MLP neurons of a small language model. Each row is named by its layer, matrix (up: input weights) and neuron, and shows model dimensions 208-303. Each number is 50 + 15 x the weight over its row's rms, rounded and kept within 0 to 99.
A block is one neuron, or neurons of one layer that tend to fire together. After each block is what it responds to, as a language model described it from the Wikipedia text at the highest values.

L6.up49:27 56 73 59 36 52 50 60 73 62 52 44 33 71 35 56 40 52 62 54 41 56 87 43 64 47 10 53 60 39 64 31 45 47 63 46 45 26 49 45 51 46 83 48 51 70 71 58 32 56 37 16 73 38 53 39 42 64 23 46 48 50 41 84 65 64 23 46 64 47 50 40 89 69 51 38 43 49 31 47 39 43 65 20 60 61 66 46 42 32 34 36 43 71 58 75
L6.up113:22 59 86 32 24 55 47 37 53 29 46 67 74 58 37 60 50 47 35 34 48 45 52 57 48 38 45 22 37 41 77 40 50 48 50 62 49 46 83 13 73 68 74 36 44 54 41 41 55 38 38 49 54 29 53 50 36 50 30 28 26 60 25 65 65 50 47 47 54 78 62 75 66 62 46 64 60 59 37 45 51 42 68 84 83 42 59 53 37 47 20 50 47 64 68 66
L6.up287:38 65 51 24 61 65 52 55 64 60 63 52 39 53 44 56 30 51 61 32 41 34 63 16 73 50 49 51 57 46 46 37 46 67 63 49 75 71 19 73 56 54 65 37 59 38 71 64 27 77 41 38 47 44 53 36 36 62 23 44 36 49 66 42 46 41 65 71 72 57 46 62 47 59 35 56 49 67 67 51 44 57 37 79 64 23 63 59 39 35 52 55 62 67 49 21
L6.up398:39 44 55 61 22 46 43 43 53 48 33 17 49 28 43 35 59 65 39 55 51 68 51 58 32 33 42 47 27 58 44 52 52 59 67 56 74 31 03 62 50 40 35 54 68 73 68 33 47 57 58 27 83 52 61 72 58 70 58 26 59 42 71 57 34 57 34 45 63 65 58 53 56 72 53 42 37 30 43 61 51 38 27 34 37 38 50 44 71 67 26 45 49 55 58 51
L6.up572:67 56 59 53 58 63 31 37 90 37 32 81 43 46 62 58 39 49 42 21 65 58 46 29 64 57 36 47 45 52 37 48 46 33 73 88 47 46 26 64 43 46 62 56 62 61 38 39 51 58 53 52 32 25 88 45 64 52 20 64 66 64 55 60 65 47 42 73 53 50 25 48 53 46 49 51 23 61 41 26 54 59 58 32 43 51 48 50 77 50 45 77 92 28 33 54
L6.up932:62 61 68 60 32 21 45 21 34 06 34 42 42 68 50 65 80 61 79 44 36 60 38 43 33 28 29 66 67 45 52 23 69 32 60 60 62 46 57 82 50 55 57 54 51 67 37 90 48 64 54 54 44 29 74 13 15 86 33 56 61 35 73 48 50 49 40 59 63 51 25 40 54 34 64 33 63 44 40 50 36 42 46 56 67 55 41 53 65 35 45 51 70 60 47 59
L6.up1014:77 29 52 84 24 61 48 46 76 39 31 50 29 44 49 28 34 72 54 79 57 81 57 20 52 51 30 31 43 40 52 40 63 56 55 31 63 56 26 49 30 33 73 68 83 70 47 47 45 63 79 40 70 48 71 31 29 50 45 66 42 71 43 57 53 22 51 51 60 44 55 42 31 46 47 67 42 79 58 35 69 17 72 53 50 67 52 48 72 61 47 50 60 76 36 60
L6.up1107:67 53 45 28 41 43 63 41 32 45 27 35 47 70 63 44 58 28 68 51 39 50 52 56 60 68 28 68 64 47 68 33 45 18 43 29 47 81 33 99 50 64 66 74 30 58 47 69 84 86 46 56 54 38 24 50 28 67 50 53 54 58 58 48 71 45 61 51 38 55 77 66 76 44 52 48 40 43 42 35 55 56 44 56 69 90 49 57 55 09 43 48 51 54 52 61
End of proper names

L2.up670:49 42 45 62 45 17 26 47 70 55 29 40 30 30 69 19 63 63 62 52 43 08 34 75 51 40 19 45 40 43 66 52 73 27 53 45 36 57 57 60 22 28 42 52 11 58 67 39 22 53 52 50 52 49 72 51 29 57 41 70 56 62 39 43 43 47 42 57 56 66 55 58 48 62 51 34 53 16 35 65 42 56 43 64 64 56 56 68 47 71 35 42 57 45 49 48
L2.up1032:69 54 33 49 46 25 53 51 60 31 46 57 63 56 60 28 31 57 50 38 75 47 51 27 53 56 21 40 33 80 59 52 63 37 52 47 39 52 68 43 16 26 78 41 22 59 48 14 63 61 61 44 64 64 75 55 22 35 83 31 47 18 38 60 70 30 32 37 52 18 48 51 31 46 56 36 44 65 66 55 73 30 43 51 61 51 84 44 47 49 34 59 54 53 47 29
Definite article "the"

L2.up212:46 44 97 57 40 44 54 56 65 52 45 81 54 27 47 53 47 45 66 48 63 33 64 31 48 32 56 70 51 54 62 62 58 37 60 39 83 26 35 23 36 50 46 44 34 57 44 49 68 65 56 33 44 32 47 81 38 22 48 28 20 71 46 43 68 46 57 58 42 78 42 41 42 44 63 57 46 46 43 42 68 49 27 34 66 44 64 66 73 50 55 65 52 43 70 55
L2.up922:60 69 51 37 30 42 31 65 53 59 66 72 89 22 42 59 26 58 50 58 46 62 55 50 75 14 30 51 54 70 65 12 41 45 58 53 81 26 57 35 23 12 70 45 36 77 32 56 69 50 40 57 56 63 53 41 47 45 40 44 46 75 34 49 40 54 70 67 41 53 26 49 42 42 44 76 53 25 40 64 57 33 52 43 64 48 64 51 64 68 61 69 37 88 48 54
Group and nation names

L6.up173:53 34 52 46 67 63 70 33 58 49 49 28 43 56 25 48 26 34 66 50 35 48 52 34 53 28 36 55 73 69 37 52 72 66 53 49 70 49 31 47 50 33 54 59 30 39 70 45 64 52 44 71 71 32 57 51 53 79 46 45 70 35 54 33 80 75 38 36 43 44 54 21 37 43 45 50 41 44 38 45 52 19 55 42 75 41 36 77 56 44 50 40 54 29 47 48
L6.up241:46 48 53 36 42 38 60 28 29 53 61 46 65 82 34 53 65 63 59 45 58 52 59 55 53 40 41 32 39 21 37 55 58 51 36 54 37 35 28 52 59 33 54 47 72 78 36 44 62 54 56 21 54 72 36 57 32 68 56 47 70 36 55 44 17 47 30 38 40 70 24 45 37 55 68 38 19 61 38 62 48 46 72 59 53 31 40 43 39 51 44 50 74 50 66 44
L6.up242:42 67 52 53 62 40 38 34 64 33 40 13 47 50 67 76 72 48 69 30 83 64 74 48 45 44 34 28 54 26 21 48 51 67 48 63 73 34 36 35 53 69 66 35 70 62 37 35 66 43 58 51 43 68 17 49 48 34 43 59 59 74 44 42 51 65 45 29 36 43 62 80 72 71 66 37 23 70 54 41 67 44 67 57 42 50 55 61 26 40 50 67 67 56 45 68
L6.up444:55 72 58 57 52 41 47 48 70 59 43 76 32 55 73 68 39 59 34 42 26 40 55 27 56 41 49 63 46 49 47 29 70 66 63 50 74 60 26 56 60 39 38 39 37 46 49 60 52 26 49 42 73 55 64 57 51 66 70 38 32 36 30 76 71 81 40 50 43 23 38 72 46 41 68 52 63 31 59 54 60 26 60 35 82 62 55 47 62 43 46 52 53 60 42 68
L6.up517:72 46 32 54 67 63 63 62 51 56 48 26 36 62 35 49 43 60 37 45 60 58 52 37 72 75 57 25 55 62 60 43 55 62 75 49 68 53 56 50 52 21 48 41 50 59 34 42 73 53 48 44 76 15 50 49 61 59 46 67 28 32 39 34 56 58 39 32 51 66 45 31 61 48 45 61 41 70 77 30 66 49 36 27 58 25 66 62 56 27 38 40 69 41 39 49
L6.up641:71 39 46 59 18 54 19 59 60 28 63 50 35 78 61 46 55 42 54 57 29 48 45 28 65 72 46 40 42 15 58 31 73 47 53 60 62 68 53 65 47 29 38 32 68 49 43 50 53 53 49 45 70 60 39 69 42 46 66 56 50 27 48 54 76 81 68 40 76 46 44 51 47 27 51 51 43 34 58 50 63 48 69 42 64 35 51 43 50 34 53 51 50 40 69 82
L6.up903:42 69 65 49 68 36 59 38 47 54 55 44 35 44 41 44 39 33 67 32 43 72 40 64 43 55 74 51 60 44 45 62 68 56 33 48 25 31 38 28 29 75 78 68 37 61 63 45 43 71 30 22 57 47 33 51 55 38 23 65 70 57 29 41 73 64 49 25 51 34 56 45 56 42 71 43 67 67 68 38 85 35 81 65 74 50 40 42 23 31 49 36 36 49 83 30
L6.up1175:62 43 60 54 60 41 57 33 50 50 40 53 47 65 57 40 44 67 71 30 47 57 39 35 77 87 66 20 65 53 36 80 63 60 67 39 67 15 31 47 53 35 46 32 61 40 31 47 62 62 76 56 61 24 34 67 58 40 49 57 55 41 68 41 44 29 21 38 34 54 51 65 50 30 47 24 28 45 67 35 75 54 62 26 51 48 53 74 66 51 35 55 41 51 26 77
Surname-initial fragments

L6.up135:64 14 38 58 49 29 71 56 51 69 45 43 60 68 54 40 55 50 31 46 46 52 61 66 54 35 24 38 34 33 37 99 74 82 50 53 64 30 72 60 61 63 40 43 61 69 37 38 42 53 61 41 55 63 39 47 51 27 66 54 61 35 62 39 31 64 63 48 58 40 53 61 44 52 70 24 47 57 69 50 58 63 71 58 43 45 48 45 72 74 51 36 63 70 60 38
L6.up276:60 58 56 60 11 42 65 67 64 18 37 53 65 60 68 35 30 63 41 30 38 62 43 53 38 56 49 56 61 41 82 57 39 64 48 41 48 67 48 54 61 60 54 33 51 51 50 35 34 68 68 50 65 48 32 40 55 67 44 49 56 76 51 37 43 33 42 46 55 55 58 58 24 46 58 20 43 51 91 43 28 42 58 56 40 64 37 48 85 44 36 43 32 44 61 80
L6.up518:27 60 53 60 58 42 47 33 57 48 20 55 37 55 39 16 52 52 44 32 51 61 67 44 62 53 52 35 44 54 20 49 24 79 64 49 59 59 41 24 50 31 79 69 46 47 28 60 57 56 27 59 40 12 56 46 48 57 39 56 32 38 78 61 23 39 68 52 46 45 64 32 51 45 65 71 72 39 69 58 53 39 23 48 73 59 42 41 43 63 45 43 66 66 55 47
L6.up764:36 52 22 54 50 42 66 60 53 57 58 62 59 64 45 55 53 60 51 52 53 82 43 09 50 46 46 56 35 43 12 30 52 32 57 57 54 32 28 32 36 45 63 79 62 38 58 37 25 46 42 25 36 39 76 68 58 53 60 74 44 57 87 55 69 11 45 46 50 18 64 82 27 64 47 67 44 41 45 51 62 55 51 49 46 57 59 29 73 40 41 80 24 33 60 57
L6.up909:34 54 32 72 52 59 48 53 65 07 49 68 67 36 69 38 30 65 50 99 44 51 76 45 56 26 46 50 38 41 26 39 42 47 54 65 64 76 51 75 27 33 48 64 15 51 55 47 77 45 45 46 20 60 73 85 28 57 42 73 37 42 42 49 49 29 69 31 54 40 61 31 54 59 80 31 68 74 65 57 42 34 71 61 55 62 21 44 73 39 46 74 45 65 43 53
L6.up1093:70 25 23 47 66 70 54 36 66 48 51 56 61 55 41 28 28 45 58 40 42 35 58 49 77 32 72 43 38 49 19 67 79 43 45 52 54 26 64 60 57 38 54 59 44 22 56 49 43 79 72 57 31 63 25 37 51 65 54 49 50 35 56 67 29 09 89 36 65 38 96 49 48 32 48 55 70 04 53 38 59 47 35 56 64 61 64 46 60 67 33 75 50 60 19 41
L6.up1149:40 37 27 59 54 26 04 39 48 35 59 46 66 61 59 47 69 43 67 41 73 72 62 79 39 35 42 45 53 62 71 42 48 83 51 12 60 49 30 32 30 61 82 53 54 24 66 54 45 63 37 47 47 73 36 22 66 40 58 51 50 44 46 46 52 61 53 49 83 69 47 43 17 40 67 63 27 33 55 48 59 65 44 38 55 68 16 35 58 62 35 52 48 39 44 80
L6.up1211:53 45 36 64 65 83 42 48 57 13 55 54 39 62 40 46 37 57 56 93 57 25 72 66 63 53 40 63 37 44 54 58 61 41 58 22 40 54 75 61 58 57 52 75 62 28 49 54 70 46 33 45 55 52 42 51 25 29 33 65 63 32 78 47 53 42 38 39 66 31 69 57 60 36 44 25 50 74 58 69 66 82 35 48 46 59 61 59 51 47 21 71 67 35 50 32
Wikipedia paragraph breaks

L8.up255:35 71 72 49 74 44 43 58 30 68 77 30 36 55 24 61 29 44 43 36 27 77 26 56 46 60 50 65 49 73 43 63 60 49 51 39 58 55 61 19 74 74 62 85 74 52 17 69 68 41 31 36 51 53 51 30 56 50 34 43 26 33 52 45 34 43 53 38 56 47 64 67 32 39 60 60 43 57 66 39 39 30 40 58 54 46 42 45 37 67 48 33 51 23 38 64
L8.up905:25 36 78 39 45 47 73 32 71 55 49 54 29 59 24 67 40 67 58 40 63 50 66 43 26 54 46 54 42 65 20 52 55 32 39 59 35 32 58 41 60 49 55 79 43 27 20 56 33 46 31 51 55 45 56 61 28 41 41 37 38 68 53 41 54 59 80 58 80 61 44 63 63 29 67 44 13 60 43 39 59 22 42 48 75 27 32 45 62 27 49 36 56 65 52 48
L8.up931:03 57 29 62 25 58 35 67 57 51 56 55 50 68 41 62 66 42 43 31 40 91 33 52 70 48 75 46 47 41 51 42 41 84 53 78 54 33 53 36 51 50 56 55 63 53 23 53 53 50 42 55 34 39 32 56 48 75 41 40 60 33 52 66 71 51 67 44 63 21 48 83 45 24 76 39 59 59 67 44 56 60 35 58 50 43 42 79 27 57 39 49 54 50 44 72
L8.up1200:36 49 56 60 25 72 51 54 40 56 70 67 48 48 37 63 64 39 72 45 43 61 58 59 53 44 59 61 41 36 47 16 40 40 56 59 58 31 44 61 52 57 80 50 65 44 52 60 43 45 31 50 58 76 47 83 59 55 24 52 35 31 48 51 69 57 34 50 56 41 57 36 40 23 59 43 17 66 63 74 60 42 55 71 66 43 44 64 69 43 46 28 67 46 45 90
Modifiers before role nouns

L8.up7:64 61 59 30 49 50 51 40 75 30 54 53 21 63 32 41 50 45 65 21 43 50 47 35 45 61 51 55 58 61 57 51 53 40 44 64 81 49 33 24 49 63 26 67 83 54 76 49 32 26 51 77 70 58 21 63 73 40 55 69 45 66 63 25 41 55 58 59 63 35 47 26 47 61 51 65 61 49 56 29 63 65 54 91 59 80 36 38 58 27 50 50 49 41 58 51
L8.up77:47 37 65 28 62 21 49 41 35 35 49 64 33 52 63 31 37 33 39 43 14 54 39 29 65 46 71 55 55 43 38 66 48 48 66 31 56 36 87 47 46 46 57 43 82 39 26 82 42 38 53 72 34 53 63 47 53 53 38 35 33 53 62 34 40 67 33 41 58 63 60 40 41 46 37 24 54 71 48 47 50 44 73 93 44 69 07 62 39 33 82 78 49 41 36 59
L8.up192:22 36 35 44 35 67 57 38 68 70 58 67 33 92 45 51 66 51 42 61 39 64 64 56 76 51 44 53 38 50 20 64 45 51 52 46 48 48 74 61 54 18 57 35 64 73 63 51 71 37 38 53 29 46 64 61 51 67 63 59 58 32 23 35 34 69 24 55 48 31 38 53 31 30 48 37 44 50 73 24 70 48 72 34 37 62 42 38 49 41 61 58 26 70 45 36
L8.up621:36 46 39 53 30 53 41 50 57 59 56 38 46 65 61 64 61 51 45 30 60 51 36 47 77 65 45 72 53 99 50 43 64 40 43 36 54 50 48 39 22 84 18 13 42 33 52 42 48 34 63 57 47 37 36 68 62 43 26 44 25 77 67 56 60 41 43 54 41 77 52 55 38 43 53 22 37 65 30 46 73 83 62 77 62 45 33 29 40 51 36 49 50 48 38 58
Name-initial fragments

L8.up327:47 36 41 69 46 17 45 56 55 23 47 43 40 31 67 49 60 43 59 35 75 52 80 47 48 62 64 56 56 46 36 45 48 41 33 75 52 11 45 70 43 53 54 65 27 75 50 63 50 34 68 42 67 45 75 48 31 65 44 59 71 74 51 43 63 37 48 16 31 67 28 54 28 44 36 49 65 51 42 42 29 36 52 68 59 31 45 44 45 52 67 52 46 76 46 59
L8.up731:50 57 52 63 48 37 47 35 44 47 27 41 37 31 77 34 61 31 62 62 63 39 66 54 99 49 57 62 65 71 47 45 43 83 29 58 35 43 53 55 66 54 74 69 55 49 29 56 54 32 14 82 41 57 53 86 19 29 35 46 40 57 57 50 53 31 60 30 49 43 64 63 71 45 40 30 49 50 29 34 63 29 51 48 65 36 51 63 56 63 58 64 62 53 29 36
L8.up843:70 51 57 47 69 43 63 42 69 46 65 62 42 91 47 69 50 55 55 29 63 32 47 57 48 50 66 65 51 47 45 39 52 49 47 41 46 42 66 43 21 22 66 53 40 61 47 62 28 51 42 55 26 38 71 64 39 68 65 76 34 28 37 60 28 54 33 12 31 58 58 40 27 52 53 60 58 46 68 22 41 50 39 55 63 45 73 51 50 51 72 32 43 34 30 37
L8.up1120:35 47 63 67 39 56 54 50 63 32 09 29 47 53 21 20 46 54 42 49 69 24 43 36 57 42 37 61 53 10 61 40 48 32 41 71 38 45 37 47 44 50 43 32 82 31 44 75 62 52 40 61 46 21 52 62 42 40 42 58 33 53 35 32 64 60 58 37 50 58 49 71 64 40 38 19 36 71 06 47 41 33 56 54 29 68 36 41 84 55 30 53 46 66 51 56
Sentence-ending period

L2.up239:74 41 41 50 51 29 42 24 42 35 46 35 69 78 73 44 45 44 65 69 51 54 59 57 43 63 42 43 57 68 21 29 72 40 60 55 41 63 43 36 33 33 65 44 54 69 48 61 42 55 43 62 56 54 23 58 54 47 40 36 43 71 53 67 43 53 54 46 55 67 45 43 58 69 53 57 69 18 53 56 27 51 40 71 60 61 45 57 74 61 63 33 88 42 42 56
L2.up252:68 51 41 39 65 65 62 61 17 84 61 58 50 30 51 59 48 68 55 69 45 33 54 38 64 57 45 44 45 72 31 39 64 54 45 65 46 47 54 44 48 55 46 27 65 60 43 71 53 53 48 45 49 54 58 77 55 54 44 49 32 77 45 69 41 48 40 55 72 66 65 37 51 41 57 88 82 31 50 42 45 52 40 55 66 49 43 73 65 54 87 27 34 32 58 70
Table and list field separators

L6.up187:49 36 47 58 50 34 77 57 58 63 54 33 58 69 40 54 57 35 44 57 48 45 29 82 83 62 40 48 61 31 33 57 30 45 23 53 54 35 37 94 28 41 58 35 42 66 40 58 80 51 46 76 39 43 33 41 30 71 33 50 52 54 44 78 46 32 66 42 51 55 69 55 48 70 65 50 37 54 58 48 44 32 44 69 18 47 72 44 38 46 60 30 37 58 47 48
L6.up355:49 56 44 68 58 42 60 58 51 40 59 40 14 34 36 49 41 66 61 51 49 48 53 62 48 38 29 73 35 40 48 30 36 57 48 36 79 76 51 60 61 97 63 63 29 75 43 43 52 29 44 65 56 49 43 59 49 44 40 52 55 44 40 61 66 39 45 57 49 61 39 57 50 26 61 37 50 57 62 60 48 47 62 68 45 48 67 45 53 49 59 64 52 44 58 63
L6.up372:50 64 37 51 47 82 57 42 55 52 47 32 58 35 61 61 51 46 26 70 34 41 60 69 23 41 47 61 37 75 44 21 64 69 38 39 56 43 68 48 54 64 57 74 52 52 72 19 31 55 45 41 77 38 59 69 40 52 32 36 63 46 47 40 63 43 50 61 48 57 57 30 38 16 73 53 53 55 46 37 44 59 23 32 22 39 34 51 42 52 68 75 50 35 38 50
L6.up433:61 67 63 73 43 73 64 57 76 37 46 54 53 18 70 41 67 53 45 41 39 63 52 58 73 59 53 37 64 50 41 64 54 50 56 60 54 30 35 30 50 70 42 47 69 65 56 37 45 83 68 95 68 62 68 59 48 64 79 32 31 45 57 40 75 46 55 19 62 26 50 62 55 45 61 59 38 47 42 57 39 51 34 67 55 44 42 64 80 64 60 39 58 52 56 76
L6.up522:70 56 57 53 57 71 68 49 33 70 44 43 58 53 79 73 37 48 44 53 56 43 45 63 45 62 51 30 06 48 50 34 38 47 56 44 52 55 58 31 39 49 60 50 62 42 57 50 72 52 56 36 59 49 55 74 18 36 99 93 35 42 47 62 44 56 49 54 56 43 41 52 37 52 57 64 64 71 59 39 28 36 29 50 53 57 34 55 47 49 37 44 49 50 30 59
L6.up816:38 51 42 53 57 36 62 50 39 38 69 48 69 51 86 34 31 47 44 61 44 39 65 62 56 25 25 52 55 51 64 49 37 62 52 42 58 37 55 49 91 61 73 75 83 45 52 62 46 52 38 73 50 31 48 76 69 80 54 45 45 43 36 41 61 52 56 29 37 36 67 42 62 33 46 70 35 42 70 25 23 45 41 47 76 39 49 51 55 49 80 58 43 54 37 46
L6.up1025:34 35 34 46 54 44 58 57 41 32 63 53 54 46 48 70 37 62 72 36 32 11 56 79 48 33 44 49 41 40 57 39 44 39 59 27 75 33 50 43 38 69 73 56 45 29 45 57 63 71 35 67 54 78 55 58 49 58 59 37 60 52 62 31 61 57 63 44 35 49 65 57 44 16 54 32 37 64 49 52 47 62 51 76 44 23 56 78 73 35 16 70 76 23 77 55
L6.up1274:84 53 50 44 68 46 82 46 40 45 53 52 46 58 61 45 99 50 39 17 53 63 34 49 48 40 38 45 33 53 41 52 28 40 62 39 53 57 58 64 34 57 59 51 50 33 63 39 16 57 29 63 44 55 47 73 59 49 65 18 42 41 00 78 57 47 52 37 71 66 73 65 72 37 57 31 27 50 39 36 49 72 47 68 40 41 59 52 58 67 66 49 68 34 25 24
Predicate-nominal article

L8.up127:72 74 78 40 31 50 41 67 49 64 56 44 45 61 68 49 34 40 45 23 36 41 39 54 73 38 52 45 56 54 25 43 34 37 66 72 47 48 33 58 21 37 64 37 21 47 55 51 55 44 38 36 24 46 38 36 43 79 33 61 43 51 58 45 70 74 42 47 71 69 41 67 29 32 77 44 57 61 48 55 73 17 30 17 48 67 41 48 39 59 69 41 64 59 49 54
L8.up227:60 47 51 49 49 50 39 49 52 44 53 28 55 53 44 26 24 48 31 68 74 23 46 44 57 57 70 51 65 56 45 59 52 34 58 52 54 60 29 68 52 50 58 35 58 36 50 47 47 66 95 50 61 33 40 48 53 65 53 35 58 27 36 62 53 27 38 48 66 61 31 53 58 52 44 29 30 41 39 31 46 51 41 46 62 43 48 36 54 64 63 40 43 44 65 74
L8.up252:48 64 33 49 56 46 61 57 35 59 38 67 26 48 63 46 38 53 37 50 59 30 24 44 66 44 57 67 34 24 61 43 45 35 71 42 45 68 56 54 29 43 60 39 78 43 56 45 42 45 37 57 45 33 31 50 61 65 24 44 45 50 47 40 42 46 72 54 43 50 62 65 57 42 57 27 52 37 54 50 74 45 12 59 64 54 56 89 49 43 33 48 37 54 72 39
L8.up441:23 60 40 52 61 79 24 51 43 44 53 32 30 63 65 85 56 39 43 74 55 50 51 59 89 17 38 49 49 38 51 55 28 52 81 65 74 94 45 69 50 17 55 31 41 20 56 56 51 43 23 43 51 37 49 55 37 64 47 49 49 38 66 63 59 55 37 58 60 62 44 31 57 37 38 34 48 40 71 70 48 47 87 45 54 31 53 57 51 53 46 00 53 68 61 53
Name-final word pieces

L2.up565:44 58 61 61 37 53 66 19 51 42 51 24 66 52 57 26 50 48 74 59 68 61 53 45 44 14 40 51 46 37 17 56 51 44 66 42 64 59 55 32 66 44 65 60 39 25 54 58 73 70 31 59 79 26 52 64 49 48 54 39 75 55 47 73 53 42 48 42 55 60 45 37 57 68 72 63 63 51 53 45 44 76 51 53 48 44 38 23 65 31 68 42 47 80 71 18
L2.up1219:50 45 48 58 37 65 62 53 65 50 70 28 40 65 42 31 91 30 45 63 65 47 60 30 72 20 58 61 66 62 60 57 48 34 45 31 55 59 53 23 73 55 75 30 38 59 53 45 36 63 62 43 48 36 71 64 60 68 28 52 48 71 40 61 37 33 66 24 40 36 52 45 46 55 70 29 49 53 71 28 43 80 64 50 35 50 81 43 63 23 39 58 52 54 36 50
Paragraph breaks after sentences